From a checkpoint of a small transformer trained on Wikipedia.
Size: 8 layers, MLP 1792 SwiGLU, 84.3M parameters.
Architecture: LayerNorm before each block, rotary positions.
Training: a variant of Adam for these matrices, 1222M tokens, 5043 steps.
MLP neurons of a small language model. Each row is named by its layer, matrix (gate and up: input weights; down: output weights) and neuron, and shows model dimensions 256-511. Each number is 500 + 25 x the weight over its row's rms, rounded and kept within 0 to 999. Numbers have three digits each. A neuron's up and down rows have the sign that makes its largest values positive.
A block is one neuron, or neurons of one layer that tend to fire together. After each block is what it responds to, as a language model described it from the Wikipedia text at the highest values.

L5.gate328:480478517530531510529532495502471535512512478465571513504484466506486517500508515478521484510491493472511499511516478484485488475506501484487477513499469508511505477521533489520468513530527488507475492480515532491507485517552488495497510514488504515445514471482496517440479506492492497478494522480475551539487496509524513491513523454510537502507494523547462515502501507512521550485520472498491473532482514450476498494505484452500481475552500509529500478528497501504431510515503489545495474548455479480457534518443474505499532477488484536433513481503529451494479503530469542539501539507473437534525492441512515506498527509492485520529515460488489537509492512517526465542474514456548501485523503515454515493536517461520450476497505533483484535505486484497474521494579493
L5.up328:521483505468463504480511522505468473505520504465495488494533449500496470514481543499477499503492504482498483477481538495484508481505520496477475513509458470526553476526557518519510478500486492446555503503481509505469466497490455504517478524513513530491517481486457526528489499515520503502512496451475523496494536477506494479506436532488497513516480478495495502511456502507441485472505535567496513515504503459537501530486473488466495524496518468495512469493487501508497543432503519540505477469540501491481499497553515511489507508505504525538512485495525481499431517502506514529514521490511528488455510493458489446515533495500472547497505518491475509473501581498536527506472495533527523506497459498476520505506507482461493516439460522467517505491472479454556437501524488
L5.down328:538508510479460515490459520483478493483544492503474487528513514487521506477504502518492528447485522456487487498514470488485483500506500512510486492466493485526495500493505479483510501533489509551480510447499509473524512436463461507485496451522496509526516497486534522539468519492479494481480487530482513486470486476484497483501481481497486515499529486517489488515503514486506513479516517460455485466505487475540481487495502479498502498491480484515509483499495501480498473499505485508540498492479514518476486483496505497486492529564504474548519496479470492485509482503520490521517493549483545474518504533483458506552527494488519520457447524543480470540523507490531482503527468497516498474462549503518488505465478453479530531517489554472488515507497526511471525514494519
Description: Final piece of a person's multi-token surname, often with a trailing comma, in lists and running text: Fin-stad, Pit-man, Barcal-a, Loft-us.

L3.gate200:444477495497516523500486500449465496466543505527492485521481487469487530497495518530542486520481515520509512545521474486457524497494483497485471453490479548494532485488494487512480554515522467471469493478472528539488527508526493544529509468475470539516508493519492523477476519514475541508532501479536510498512496512501529489500489531500540502512469523498505434525501495490484504462497472504512506491488512484479509511516484511459555453505513503484519497487545544501418539505501506524522474488447460480499509507515482509469561478513496495500477526507492461493469501495536501458504494499540475489559521509463521524470483510508493463529482494495482486573495525505502526507484565492537533492508527476479476454533528477515488470489490516545465514539509494479533489507541455
L3.up200:517509512462486518496526533505484503566499499495509496505504517481537501481521548483470527508541494552570495498489538500546467482534493523511521541497515449523477500502471484498523525486504489519466528515528531512522510514514468506487499509494502472462453516506522505450473510493502516513516443513482490526531456505482520469540499507501486527517494480469505449530499520492500489514462502510495501509515500524504515479462482488522472528519477482497482547521411502507483491559487471510476491491514511502487513507522509493492456543529499489513483535496520522488513528519523503488497503469481490462472524507516534489489528536515469487472518507511478529500485532511421522498506489510497505528492471508482526522507543475538526499527484552465500506503438519505462528498480484
L3.down200:511479519496515500497462508482515510492488469505497474521521488441483521530488501486519484511433501470512493520496453484503512518464520486487441455505519502504536457472506539489524531475475498517527492505476524511480464495535489501526492485515477524458488484529498500486512520532487504487498514501518488502453497501482522501510480516524519498459499537483531472484466459510513451507526498478497508514463500513540476474489485460500535481506467546512538515487488527478500492464515500475510479544434480498485486532498512538503542471501498476498482494502448410501467518496484475524479521495477473492466534506491491469489488495552495504519506485510488503508482474483486540490508475453564511488480472515470502460518571503503480475471508463492508479505499502444487535531575482
L3.gate214:534488496518482528542499496502495566516521505466504514490520519529507504545479491476485498514537559494486526497506518458471507520516516557521497522500474478449492508482482462487473571523501492555488543515515499509534494498585500509489480509436499518503484493546513517459486491466473533523495478530521462486500458507505499516525514507552532507493471486493501502505495504487537468512508518506485540498479492477471485496485487503511457484520468473459492464502517486447449532480522504482475474524506510484510517499522489463508492515495525486548452485520543511512518534512508524506499492488493479500494474496499544480467500517482518444492531467458493490524483517500489491476490523486520509491482473460462550482540558515518542487496495504558500531524527468510471500535561496
L3.up214:526467451478463537490541550455485513501475484495547500532462532550513504483492539498495466495490490528513538507530572533498494534560482524456493524526487499488438477514524483459538496514511471471447533495568515492450499530519483501471470513556516479499507484485542471421530494506486527482476493510501542508485538548460502509496505496522498512510475510537490459535503501466577488513491515498531521499472472478508472518515499472514473457479520551480517503522454483477418498523489508523507488477452474505507506506512497521473526473525519540555531497543508540478525497506528516513531509490516462476537472494444539549507492465535505514511483515492491556488524468518488480496463522471521509494493492538521529499493504480529539492511484513486499503509505475488534513484507450
L3.down214:501504499519523524522491485537530520508519490488499458463503453458517497511457499467534513500479514477511510528521443508504569509474539516512499471489562515491503529458498523495465484444541526503516449502495501510583489491548504486518477511522473515510510461529481522517468481515483483483548494505530507519483502475501469488496526536457500490510508485522508484512513511529489478500532507529506470529455466495487520493515473470489515510531483482502484521510517555497506545493524436464461465482551520442497494484517522491498470503470472494482484503481546470486521515475504528521492494522460485534497498527508522472462473489465486483490504471481507472528500495498534514525555487464524506556490490511470500477481499494474469468531530483535488521491512467498474522522500484
L3.gate870:473495497561536515482474473526482496540513490533498434498480482526538493457455483472497509456511460448498476502467508499460514552529505467478497470534490491479508481478529494516550550509541525502504479530508486483482501498497494524529496496501511532530483460506484526513484507463461525516527470543513525475461542492451518530491502503508479468434497507488511490558501481507526519472488448512527495483517457504516507496490499505536512503496492498514515482518528519482475472482473514478507476524460485486513470538468498459485502478495552507520476493490496512506497564490483524490499458535525472494490494520494524489511510493557537493525507505476498476565498528539487498520467519515506517509522490501523510519481527491525487500498524487510502512524481521494537503458472463
L3.up870:495514431491494481480538546448503492478508540571508531463477485502468544482499518486496483471478499509488474512521511478537496543500486502493479502496534466505491513504516480485510519498493479468471518479532538475505488476515516510477503489500494515476510536509523491444524519497501494519493539499506525509478500503482534488527528508482510493497506556528509502527496528489511514514505462504482493547485498462442483513491520467508557486532460501475507511527506500485506504518543536526493501474519469437486468522491475463467520489467501529527457522557489525505510519450499532493504513529517489532484458494500509504485496469534475514505528483536488507518526528462482545502529527512520535531517527501505476528506511534510498466527493519494513493465521516565572543472542509
L3.down870:459472514500502497492479519510506530521500482485435452461561477553526487471481512489496497547495499454518495507458430476479525545481513481512499516507474485490543502532483519476523523475502526488477475522504501493468507516506504487495479482476535489509481486488463501481502437475491477482541461511498483497493538463508508527482486508512512496503490517533492485509506482503526492497522486541527508468471482498533499490468469493524502536485468504516557495504500515493462485516470495476479514517454505536551453494517448505519497475515524490518505522488501501521488530470485511525519520491525480486542527522498513484468484503531567505507495498430493473507495524534510510519437479526493497483522449480504522516503521477477442519437512488523518505513515516478488490484483498
L3.gate1136:529457496498492494469515503486498531485502529517519513495529514494532469423510505478507507517503524509478491483539509462461526526620478469468505513480537485536486460510514480490520531504478468546488504524517531470496513508511477518489502483496477505490507492509476494466496467554473527497516528551527552503496461501467526499496535532519519514500477514461506476564489528465507485490522459506486509526527508458441520504522530491493476472526498447464496535553501516524469536506530525507480453494507532509493500509483492508482480527510520487490529550521549511488468528514529520466493519499470498502493515508480546463498481532538502515507516486472506550539497513473507505495502550441539548511450515515466509482508519461553494496474470514471464532511449491470522449502484485
L3.up1136:508476504499472522551503484503505495493493508455484513546536483515453476502497538495484459504530511515498480524528481476487557503565515485486456477495482529488500483505517456472491518497502498538500533475498506538482495528499499539507491503498504528528500485517447534464525558503461509492551530515534515475483507507506493495519512512525519501499487522498518515532473511507483522474505465540457542498499454498460462518529549541464486453524432433481535485517522496537476554460519487493515492551500502485510469498512483512480492488487508539541480505468529496483525530441475559516506505456522499514479495491470512511511472526480516462564545493517477495526476518503520491500500514474474508500470495477464500462527489482528493509491507464506528484474498488470520466500540494
L3.down1136:478517511489531502521480521530488479484461507475435505526537517493471484525453551536509482571516498436484491534457493512496498495450525512513462532509513515499533506522479514483499520503515468506521494516447500523480482483510499475504526490488449511515484506515488500470512494474465474475539466465519511502475571470539492504517527518517501494478523522490484513489511507458516459535507499516498490492429506499515466438453483488547533489468464486528536490499454498512519503492467457503509502498489493505538477468557496527496495448467507524522468516476475505506493526451503500545470479523499522505521449503544518514476515501456519487519474474500498451478446516504527513494484448480487483493543497563483452506476521485472511538455532473491496540529512472478541501530490487
Description: Commas, semicolons, dashes or line breaks right after a surname or place name ends, often fused with its final letters (Milks, Ramos, Oberhausen).

L4.gate727:500435477500472499542457523511517529508502515539493506485524480487496499518475518491564493520480459535471480518499564508507481444522473484486495477518476550533515520483471508508484535491520472479498511519547537523473520489508503510520441544467476517525491488518512489477499529500449515498479482477511522468533513502433476490531534484505476490479486516514462512448514512472564489492492495520535518501475504461499523501500509509503515515477529528511456481490512502531496530480505521521509516479497514509505504520501506525533560483500520503517499490542503476497531532512482505462483488483524510491515498489515483463490508527498497544521511490503497508489518494508487461497526515486516529516491533508447497518466463444469513499488533519495466489481499511503488515495517508
L4.up727:515495547481498479491507499508518479493460489464498518464507525531516492518543523520526529515490457507492417510507495528489507493481509514483465547490479475481482523476543518501479462515509526453500490495522535544591475426499495455478507498486538509524528468541520482484522497498470538504502519466527505480555485506523494525547480508524506483515532522483513557460531496469503506502505497571484502499483468504481502470476520536471504474529522520498450509469523525518548490506461480491473512497555491517521479459531494501485518518433503507532478498516490502534520540496505484491505523481561469494501491495475460530527522558472493483510440481516496497483515507523505443468498507538491456500525498492481462504502467534516505484489581484495505519487509512484523487481477518
L4.down727:484487520530556463504487457509464470492500456497485511515493517495469500477452485481502499482478529505476451508541450517520527514497491521483495539487499489522494522475524491522510536508553526553487517504499501533493475506516475552509481525507507542526487506503463508507500500496503493526451474504486476503496517497500509431498516496474511522501498454461541494479516473535478497506493462512499520496485492549508560514527526471554473504517506461537537479508502483509491497524524545481487497467501475462511492491503507513498490528497451491472452548485466534515502493502472477506529476499486465511512518513502506488487451486498509505526492522492490504459508485476517536503482489510502472539532548460532485488520552512500505520459499501495471521445524497493507547493489474
L4.gate944:516495503503484478512534502490452509510524485493524469490488523499481484426477511495527501496547513559476489535515507495529498492479486480471463480478495514489543541493490510497479514524498518495441483517500499539489436454500525507457485522489487532452506515498504537501527477521504482444501494446527513503514508494546488499519506448516519503526466521489500490496521510490475485513535492523516535507469511479459541489496556478512482493516454534441512488459511516502544486497465536480476506494524471483464521535505537453472540511465520492470506480494529513527496491487509468473483476524512522517507536517509493477523484549460472466533530494524526558532547500530501529462536479548522464488501498490527511500481514509464519519504539475487459480514462519445499510506498502
L4.up944:532508524521518481517497498517496498499498506505491491495500505549510475502456482524474473525512543507525482515507517489553520469485483526495469494478502551487507471444502520484491488471488507505488492514477469509553466514464540536489492541470510501511523475487468550505476514529500490473491521469528482487525499474505462511521486471495506517530494509473470514454471510515452492514495518543466529492492507497472500522507488518501470541490479528531534484452472523533501501500488509498491469469540510490434508490475548511540560468506553492473540483477503513497489458489470495476511443495470527495518553506560489452519507546479480484469506480484499520513487505479460526463485481516489481452501494500484537514485486496445488536501527521488500507547459515508470528525477489
L4.down944:494457486522516517484487534487516495519469498497511498504492460520501528544502539541486496471507471419531493453513498496483530480518472523522499480511545486501433482475493502550496472502527479541543473549480507493533534514458466507495484534491479543549525467530489508480488540520482508521506539498491480519499493484490472453493474529451494488457510493463454474516514544508517506509515524498448494533494483546505478559514489503474490503478509459547503492511515515476460499505521487515498503493498455488552481480483490482529531499486491517518483504496490453504516467457503506499498521476484466461510501508464473452510519484494516562463494472462520481506468506468497507572521550467479553534480540481458514520481479503507476533509468520488538536484488501513552520495501495
L4.gate956:497498483499482494533531490501497446508482508504500517508499530536459494486474493498512491507553479551472526518495528547484452512494460464518485476484496489456532515493493499496495450505488517496456535491494500514511456500471510530478422500475468514520515482477487499476558497531507477451505483492502507507545512489545467489482472512492515544500475502475465484492494518544493522522488522470500527489507449517512569517455493510501529504503486517488516478486488489491518501504510559488489540485534507515498462522486505512498477480482500503527517480497516497484507451482483517493513503526485481486574540489559519451529491501457537479498544525556473488476437479536518514493518488500509521467498474510532529497505458495524520484518509493520519498463475512466506508554499513
L4.up956:541500497539490481553554485490484488502504518484469548522537513520495445492472497496502508521518530521487507519466531507511476465485503489503532480480511499513516478525500538509467485482548494476508505505484495517516496511512469513491491522476492505538507477482475455522508539506498488493503516494513509478511519440519505517471471492479518508504505513462503472481470481517526499470453524500523496468474456535480524490479495523498489526463493524488481464500463532444494534486457511489503514473553545541460463491491501495546486492488517494489545461491518492499506493534471494487500465525481510502509552501549505460502489525505558510517497512515474490522496507487495526446500493504497492494505493481507552489474506487486543489500530487459516502496434516498486511509516527
L4.down956:504510456475500499478501507532531459483505513487490476496484476523551501538523502489514509515480553462516468448541500470507506506494502538503519482500475509507433481522509477516511526511502480530534489463506508522474540524486456469452564453489526479505473455517471488509447542498477534524503502469516486486459466517497488461508516523537502507465533481507537443498508522454499479454493518496508492517483492506515456481518469501490514472476497471501496534534487500486485460504495464498501467494497482503467509486510501466527549543503489489495463496508495533515516554485504492491494508468505543483419471503481493547509528494540528508494456481469536482535540533506492504505473495526505482544480508512469490530520501488500511530478480516476472515493520469525501520449518487
L4.gate1311:471498494497527485497533549487516473535512466477483488476536517515501518560509446506529497534483515524513516481484509532485479513453460528511497485502479489450524479423515510531460501463527558478508536478527528496505464411536520492505477527469528538471546511474513524477495537521513487469460478473503477506520509483502463490492506488489491503497515538495493492522448467523482458536478507496509542489496486462508515506464517478521526514493506489496504520490488489524529494537466517497488518559558473489482490542479500454498509532488490486482528508502529481509455480506452473533473500463503507494573504485498458472490505504482490510530489503479496507531495463542487519476510505492476459472512470480487520496486537505480507568536527498453486498510496474459489538517503524
L4.up1311:478460494477499500505512559530543491498465480483491503479509491504528503471488528484497492509470507485495495511490464520493491500550474517500484462502514488468502504506533474505469519480518544466499490509515482538498534506495495474502501492481498521514515487471503488497479498482475503536473482504527514497532563517465480487483474386511542458485514462495486501553485482503475495495474494549512480483462518493472512499498477486518530494459480499483500513510476487464465500555462465499436494507493509519510453541506514520535544511445509532516520485489522454522482556513497534512505522493463491534480501473534533546502465510491509523496477503460449507522514464503483499533499509490518534466533500474511518513530516495495481490482478487511477538520507495505468462480485470
L4.down1311:497536494532481462479537542506500490517515497487499494504529538502519507522575497510533493522511468476487518495436501548508505555489524504508500542509460457480509456488501532513519487501471473493488556504503479500508474505488467472533451512494522502450524487505460480483523511519530473488509504508506506517536518467506467592492505511476534508510512543505516522462484431497453508511531508504467519494532477515516486519438504511495506573501483550505503511551460458477539464451482491484481449489504481486473509513540514487519452499558500510508497490508474450487499495496510515487527501502474491492545528505507496469489481499491518507515491504506538486476505474514474498518488520500446462484496495499514490520531454544522502518531483475463508525473512501537486562528499542
Description: Word endings and words naming a discipline or field inside names of institutes, departments and commissions, such as Mathematical Physics, Systems Biology, Occupational Education.

L5.gate561:495478512500526516501473523505550495487543471470498490446526530495488498482499508523525476477512516474454506471531470471525531480490483481497480499483492526516481502481508531457497500492513470524495515577505505525514527521515466508509488483513556512504515509497501509477511522466460454483510514503496524500533522528497526457477490467548543511502458495481481514499498523506520489486524501466531535500513511509490471520503469532467470504491477509509509483501461489487454503591490497530499495493500474527489490488475532535508477507542532466475499477510503483483513415469515444463493524440476511556521512535522505534526482493511541458519466490482503479533474454496517513527532505493513536466475517468486478467508484497464531498495498525508481510482474490486479533510494468
L5.up561:466527500482550493496478522486486535558524462494482500519493495449516496501543452511491471524510516508516546496547468481498500490513496482458490497451487531484531519500486477533437563503498477462519488491531518540488491505538506491500503538450515483470541528501547489506479458493444528489504451502497551535536492502497501502524457498479484522487478494492553503506480528503529469444509466476503510491512499489491480515488493480502519485513478497471475507500499549520497542487494528479512547476543472466521486514437527500474504525505502545521450540494520516538477456497522464466456526446533442476522501543521474515463474497554529513499447502503500510524525483542438517525511540456503510511480513488500520449475509495531539485524482486539526475512511457488483525487525523
L5.down561:524486470529530479519538469488515477480492508502525534502510496507511490511522526563489564495483496528520469473480527508452529508544495469514480486451472483524505468472495492500523504509506467513484466455473507502510495495531482506468501493476478477506471503546478489443490511494511476502470498509511522482538492494447473589494536462510491482500496500512488494520521518482464497507497458500563512515509462453490499510506510496500469464522487531497523551441490483510507581523480489448454491494464476510523534492485482528440518500485498504501510522544485527501507502512512477523507481492475521494506520513464550476514501516481522531509446453479520498483550497509554485504498522502498497477564488495534541519475573508518523517493511461509506494518528525470484501555547508
Description: Word pieces inside short parentheses, mostly acronyms after their spelled-out names, such as UC-L-A, NC-CA, SI-G-INT; also years and country codes.

L4.gate425:449479539483484535495503465467523462507520513530529520552489516460462477456494503466529541490514485485486483460542503506478521545491478508493513497550503480497519496542480509500488509459501531523500487494526475486472495485498531494504509459471481538499495511548544533514523501530502459500532511530508463504490514525526563502484524519490502491490481499488530526504529531524450517525500444489508530497522494441481507458533534472490504490455504493517555473458464502454523503481503525509506535532480501507529496512480515507505503510498462505479486524478527507528511529520525500464520501528494458503489538494499509506486516483503483465475477497533471525531531515497474479468505512510482485552479524514522464513502504509512473550512498461497496494489454540512544488519467522
L4.up425:482520472491483551485500497492498499511519490560493487480505501512562520500503538471470532508530503464494545491484463504498455493484471501497510498518487513509495496488534472481532520526506481514484528541463497474474538527528481537526510456473479477466486480479514552519485506502513546550512511520453493529505509510483504494491514472507465515472504479515501487523481528519489491527471497516511478520506547523454519520505508508482501510503518490487525535520476484498487495472529496487497499522480511490536474473489483533512429518528505511486473527449478465470497523508494528484469501493467527485467549507492487507495547486549482496462486503486508468510451494489519494528467504510526560504469516439496509509541513459447550517454470518514505470520496528523469493481510488
L4.down425:525491491520492495513492501495517474515465503488507483475527510509471570509501522494489546523513499492489475513482548451524540528454527491495524466492460491509500512498488474464516495511525513452502461508496506470503489497530492456472501488454539510480505490494524460491470453519496434494539464496498461535485465508517487501503515589491524470466492533478534494520498484445499515474443508514522491506462478482537511452528517486531518544505503505513469528554521493468509485460485500489463509529505530524499504532511491497484501485506492507508531491527483556462480460501529482489516493503478477525517473471530534519480473512496554508494509492529481527470493499539501480496499518491541454500518484530546539549499506530545458501510509501472481540485448482470461509494513512
L4.gate1021:505494522500469526496510501515499491537512503574563476475527445458478492498481477486497504468517461484433479522498494469511526461460466495516496526517501521506496509498541521487519524482507456514481519494490487491486485533493472504491522495485523503493480526517487550489479533554505498533484572504492487540446481509473508484475486482506502537521480504462475466544555517527477496514524483498508504521533521517511510506477510512485549515524480519440532525486471544492472537495518479498506496486526494494463491482511510521498494512482496489492458479474513484496524512510496507480490520483526483496487515520472502521504477486543504473524485538537507494494490498473543489519510501497473491526518476500508465505552499487496449501470479493528520469530523540529470474456503500
L4.up1021:506537503515524521497481409483521528498485508535501495487478495527475499553494437474513469489493506504513508470501527503503518468442482505545487520463524513499491497505528491510537522493488503541505544500533486531526499533489495530503485510508484532517464529514439516472490495505515461513457529477461534528479460483460529482506513530543506475536497504523518498539526506520498498504477514492512536520527494509475491492472506467496505455527525447506534523513508507491481478530522505509509490495470543475482449496541504492484479475513479477460438508495519546511526518472498556503498508502505484488506450506506543501512516490521441507506470530480522504458488495488509467529531540524515468492508479503493519485496534515507486453471468528476503512494534510499481498483492523
L4.down1021:523478463473508472505521525514510499502516496494472508502525527492524538461509530536470492495518525507537515436470513531510467512550516517470503506524461467449554479501444500490493470527493537503484478501498510478468502459502479493488501498521482486473490465457517526531516484463500504489506467514520496460527490517505448514522514477462473489464467490484498518482444461472528454487457534486477514492499527489485504503482471499479495526481481515536476503533487449468521493502483480489456502511543475511527554516436538510547495457493571497539535486498481470453499496501480481531511508496511547501508524490528480502479455523486479490521516489482482475516497511504485519500488500501488530491464508498501470537459461506519517518559480509479488521468478478479527527513508519
L4.gate1627:496494460489480526505510466500464539504527514517542529487467493514514528503510522513532492494466559465535477481543501517470520480480462490467523452508540524533547496510531470499468509486480478517495529482505504487498510499525501513512505465483480549511502503475478517514474508500510534519472498496509546497491522497462515508515552527507508513516470528501471480532506462454490534496494509511550466503502483511465506489540540524491467479520506489510476517476452535524453555531529527528513489481494514484472499564508502475471527527510499505514493494501532486476512539472508506466480487524506487482476530516493519522495491487461485499483526472486557505508500504498512479559462524443503514494483543476480548504523488480509525506505487502499474503496485480476515466520512429
L4.up1627:493502537519525508490495531493501486475483520481526484519523477514478477500472473521520511491498475512478491506529467510541504483504545477496492557484546507503476501509514501455510519499531484433502511470476458497507428467507501489488504467554496487519462510501514495520488540502488476483495550516513560478526522486558492520523474500515504485474506502511513489481492544551511495450495547561505520473456487527484507487516509541523529478445489503495510471464531515540502498478524477500603525512497491531513462466500500522477502482486510506504506480481479535526519516542529456529538530485525567509524498552505502510477465519465510487511439487532486502487490519513490487502517536523504529498529507497537503578477497508471477488484527552524482495498481505510554466479541580
L4.down1627:451520503503519448548495501502498481476515475525526498512461535501489476496546499532466528489549495495481535436499527457516459537461523525543509498512499475475484506481476519548498472492492498478489456487483491492509505465509509480511512518512542494461456497507501474524528487519500494494565514504491478481501499497525487420534477517464539507484501538506537510449470469463487481497470499479500557516506503454508473486533447513488489511508483529501529504500505488501502465502459474506440547504519407482452506458449481516490488505475468489486517512506493525517453471495492463540520493487511484492468467500514499480473503494503536493507510487525495498534498456503482512524498462469465507501457503502495499521473467527492454540514527490441472477490491517510493552532523524
L4.gate1666:478526470563490526495485540464466493480507468491480521526490477438502482512532492465496488528443514463528521459544460532528494516493482502482484482491522517535461561490510475511523505500501492492486502478536528510505468508531522468476479531562447546495483493495503488494474480510494525525523519485499527488524538466472542498469497480524517510505470518492530465506519501483502524445493476487506500453529497496497527483463494510520482465499518525457498518482509512518433511500497505491508495487478508468543465516542468496490517487442460499529469461495512517479493498513511507475482500457508489486474506521501498525464510503550540467509513470536527492531483486513492471573537519509502499493535522485548488514517533498517482495500482493539473505499506461505498494528492454
L4.up1666:497515497456501523509462526474488506518497485508471472541435504529469503494491531526499465485506500483479526557513457508487505476517494519487525548523519508496523547524492508512498554454473527509493498471541537437474513491509453491522482493475510518480508510532482540483471518496511492522486436468471551492497503542471477486513507502524512474554521492508461526565511504504500517524482492473481526486501450465486489490483519459483475457504475463439534521491499459463501467496518525556469498503535482493515516527567455470453494517570509488502486465476524554511523492513466494538496476507510512448462468456490534497548483523550514521464445540484516520492486557475493483534511455516538518507511503482491476490489538514486465484484511490500489564491504519500482531531510481
L4.down1666:525536503466491508486517521490478546518500518536503495488501483466464465474482501490483510523495488506524487503554512515497517533491525475488498514495488476499472469484509494544497459526499498521489479493467492474512472512469540502490446563508494513512478489519521461482508489484481511472484513487500515538492500522485518489476469501521496508520501520483495472524500497526496507463474462504527484499543493529495495486499522511546523513517482463492496460452502557534480496513459475524483479487518478490489480460533496480455522495496452497511506483478489502529468447527500489496487505481533508514501514545449503490484539466478485486429506473493508513483516502459541493530544497501487521490497495492509527506455505532475465525537488523482482519513503494458538492507489479
Description: The last piece of a person's surname, often fused with a comma, or the next and/is, in lists and bios: Zavarzin, Sato, Ginsberg.

L3.gate360:518519482483496502491512510446499535496516476485478461516518532470500506480488491498512473527539482518493547493444457548467545474503491488510462522516539539491457495521474492485510444526536529508509487490471507523475485500440502509511479485502484514511472479521436480508497462503477496437512524504477487502467496533482484472493503509539485506497490536532507516459504442543538487497550492486488488476467454505536507503500497508541469455497498485513515486514536492458461417515474514521512458510454479500520505508539484501546471463515491508531500464509508476510498519518480508462498520512495489466482519500550512488535515481454520467465486478489511496504520494453503511465518501495522525529511478484539483536497509505463472510486457486508475491491485529536493572522483443
L3.up360:480499539486468480483517496489490469510518500484464485495488566489487454508497515552528475500490515524508513506483446473485501492465463502494469500527474503490474457509504514492519485575436504492513502509524495480531522498505504511505443490511508507502514501527475516497513491520475474470502536515513481492509508518511517505522466525515522506456503500486544498461512480485534457496510506479500507515475477534481494490492495456532431452494469496469498421464516522492486495499522505509483521535507484515472503521485490514486498474523548495521501451480496516486522470479503496486454501498491528467488531495521525491496503518500563479560483499490506479491503483480538522475521469533496494468466476470486513505477522475495501468511529515494516480500478544508496525534507518
L3.down360:540490466507530515522519494513530530496478545523513486526498487479474524508510468533519518495479499489491484480511490500509492507494558523466526500478492541492547516509512482534538473456511504515479491510514501556524485499485477515501548497463523540504489531486506501503465479500522542502526541477507506486464506505477468517476471486508477458495509495472517494493454474472427496490507533515459486517501529485516500513488545507516523526508511520451483526550516551530480529531515512469509488501470485482458489502490516486504531534511528474491505482510501490465462501551494516484510491495485501532521486517490468512518462503517474453486498522544464487457518495491495477545498516483496508498528504492514505485499479496458496462465509525486507476491486519441478545503499513
L3.gate439:486496521490502500501490516509536529521484485517490574479477540499486499551497523526536483486495516587474512522478487497510510483491510461470461495482505512469558522513461472485469527485499512475523524515511496516516525518483488508527476513473501483495504506501569495481504478534535503505498529482468532497514511465497483499493480470509541516501494491477507518494510505510523531493460521493507463446505488519515525503497461519510468491476503513499490474490495516546523494553492509468506539445517567529506475523466496530514444519502518483517495470510526469515498464539503486483472495537513517462535471522538475519510509489473519500488500434491463498490532508485458519510495448492523507459530502504557524533477463511502553485506512514548451477510523462512478500493529497
L3.up439:498505465515474489461510535480498483534501489486486548516507543462509529511529477464512500487514502561490474516486517511520476525483525509484471528539493463498506479489562507493455528541487491445487517526515497494548495501535471522422517510473503487456494492527521462488537508491485477496534473556514485465501499505525524494557469521518484511546462524461533481477469490495531436502527471447462525491483474534434494526463528457520534494496504531478556467491544523460519465525493501470483494515522544468531517505482506484568442516441458527511496493483508476500510470509506474464519492519500473475507502483494477484502516519499520506523490463504515487474537457519496523523487481505448516508519469460566529490543525524502487498500534485508513492516492516513539480515511463
L3.down439:503528527473453487488495492547539496464503507492543493454492532465506535578475512517494478537498504493500527559475466473518498524485481547520493495466508548445532482454441481513523535466520551491569516479528526504554490510482473533515482468449518558510484494504521499475499545498518500484503504437492535505506505505501513477482484534548512503485520470467497520474515496517506557453470486487518485494522526495501499483508512501559472501541480471482507484502430526525528509521484480478502529503510528539523508520509473507494476494490525518504475514478529491518512497501469471536501512490495514481479474522530496475523512504491502468505556490498489486495496538506433505507509461504542439465533493481478493527509484486516563469451490501532467440517497480464485521500531505
L3.gate516:508512490450528486485538467486504484510539473515502496505494519499484485442524454488532497512514465532496498512530528533492515484443472460521451469502486528476502521524481466496450483565488483502531521507532513525530497499522479529465495459496478486506491460515447463468499476507521481460531455504497532508484466512547458500515475522506509453541487526518471476473478477510520514508481509505476523502481500509553521516521505527509502517503523499505503483513511468520538541479493521502521523472524466480540475439529510460486514498521502513556477520492508447487495445501532453504477491508494502504482560514557515510489541502485513480516495524503495482477494479492500496503528516506484507522504495502465509521517536528517517480487490516473491476470481478549481508488495544
L3.up516:502516530510530461505520458502480487495500488501482518494503503496504471473494481517487496491483456507471507548500439481534526505474478518543505483496545531484515502467504489463448522509491456508529491487468461528544507515534458546481526520510544475483475473527441509516497503487505459486490527499480472510444455524567457481481511510466519467541516510495438491465450462504485465450513516547505514488477510519562475528492532572507494507468517522537546465500519488469565520498479489454499545481519467503496438482515534484523561525473522506553505491475484460505464500481520488518485501483500522534488569520515453499496501518473511462528517472492504490522497509461512530518532477504479488519532486489491475570503500504462538514490514518483525463481488497532508484520474512
L3.down516:516478527529480475493469552571525483487424561485491470547534501488535478546498523504521495531479527453503499491470455476540500488492505556493499522483475513477479474476492515470561490526507512491488486464462484472497533477510560528505522539513502496507521526504515551499523492512451503478497501481511478470493509476494520500514505487482494470475492542524537491518527555465455501522556494490497466515497516525470470517445516515498495462508470538482501482463460525521502452509517492507495498486494507534507497563491493518474498496491517499522502495520482517498483539474467533525477499467521465504519488497465454453515464491483499459480505462518523498537475538523526536525518513495519501494500492509500491493514482493444477475469523505514499512526487509492531485517484453
L3.gate938:518531489456495502527477486490502475502521497491473515509540478519495502522485469491465470521475466514547500519444476485472542466513495534502502515502491539518482467510484510478496471490514505481515552505484458511532467519480519502527499478539539499525501441521436493495494510487480510537527533493488530484512506469531431496500510563516496522498525496507502552474515484535492495521488518523509531472508505506552484510493516520492439535472530558490499466498476518495488542514473514501522497517565543488490472507551483518511480465515502483524516527471486452527500520536489489496514414533494499478509495512516474495479509465463505479531471489473488487483490485451505490496504420467484474474500461477475489530520494514468512481488495542522502511502471505523446502524494506
L3.up938:448541492471507481487475520474501518527506548505504484485514490486529483484513489510479527505494510482512529504502481537515508478478490480490508489474513485488491499482457497517488546525531518476454536511471517521513529482503514495480504500476516515461491526480507507504521500525484519463499512489496497519514504488488508516471493465482505545505463513521518471482492533474535480480471497522504505459531530477459565567472485479480532555530509479514474514486502531504475514475499495477486518465519511503495466512483500477518486500514496509497521479485524502494497461493504520457482489573508480476515497464518523470474585485505474504478465523496484459536461493458463510533486555505500532464470447501472549515524450509538495479445485544514517510548489542553536514512503496
L3.down938:551458507519492516533537471556499508479495495494520538531516514546496509527478502513548473503501508506477455517453511431508482503528498562506482536499491512512510491496544521493492470484459487537554481470522511492483479497522507520529528515500485498523500487533470494511472511509525479507476506544508498495471493483522531478534508505510505473475526485485473577520516474516482515512526515477487487543505504508514444458525511536536462462476478523487519493485496477555503465529493506533492471539499508480524495463498504520497517532469495494486493502517459498496493541495529520528528513431501514525475515519482466522513424509481510488499531480505491537466514510561539515459502482472494495523488539491485462479486518502446525494527513455511479509468502473489465515495522518
Description: Final head nouns or acronym pieces of military, police and railway organization names and wars, e.g. Intelligence Brigade, State Police, Vietnam Wars, SADF.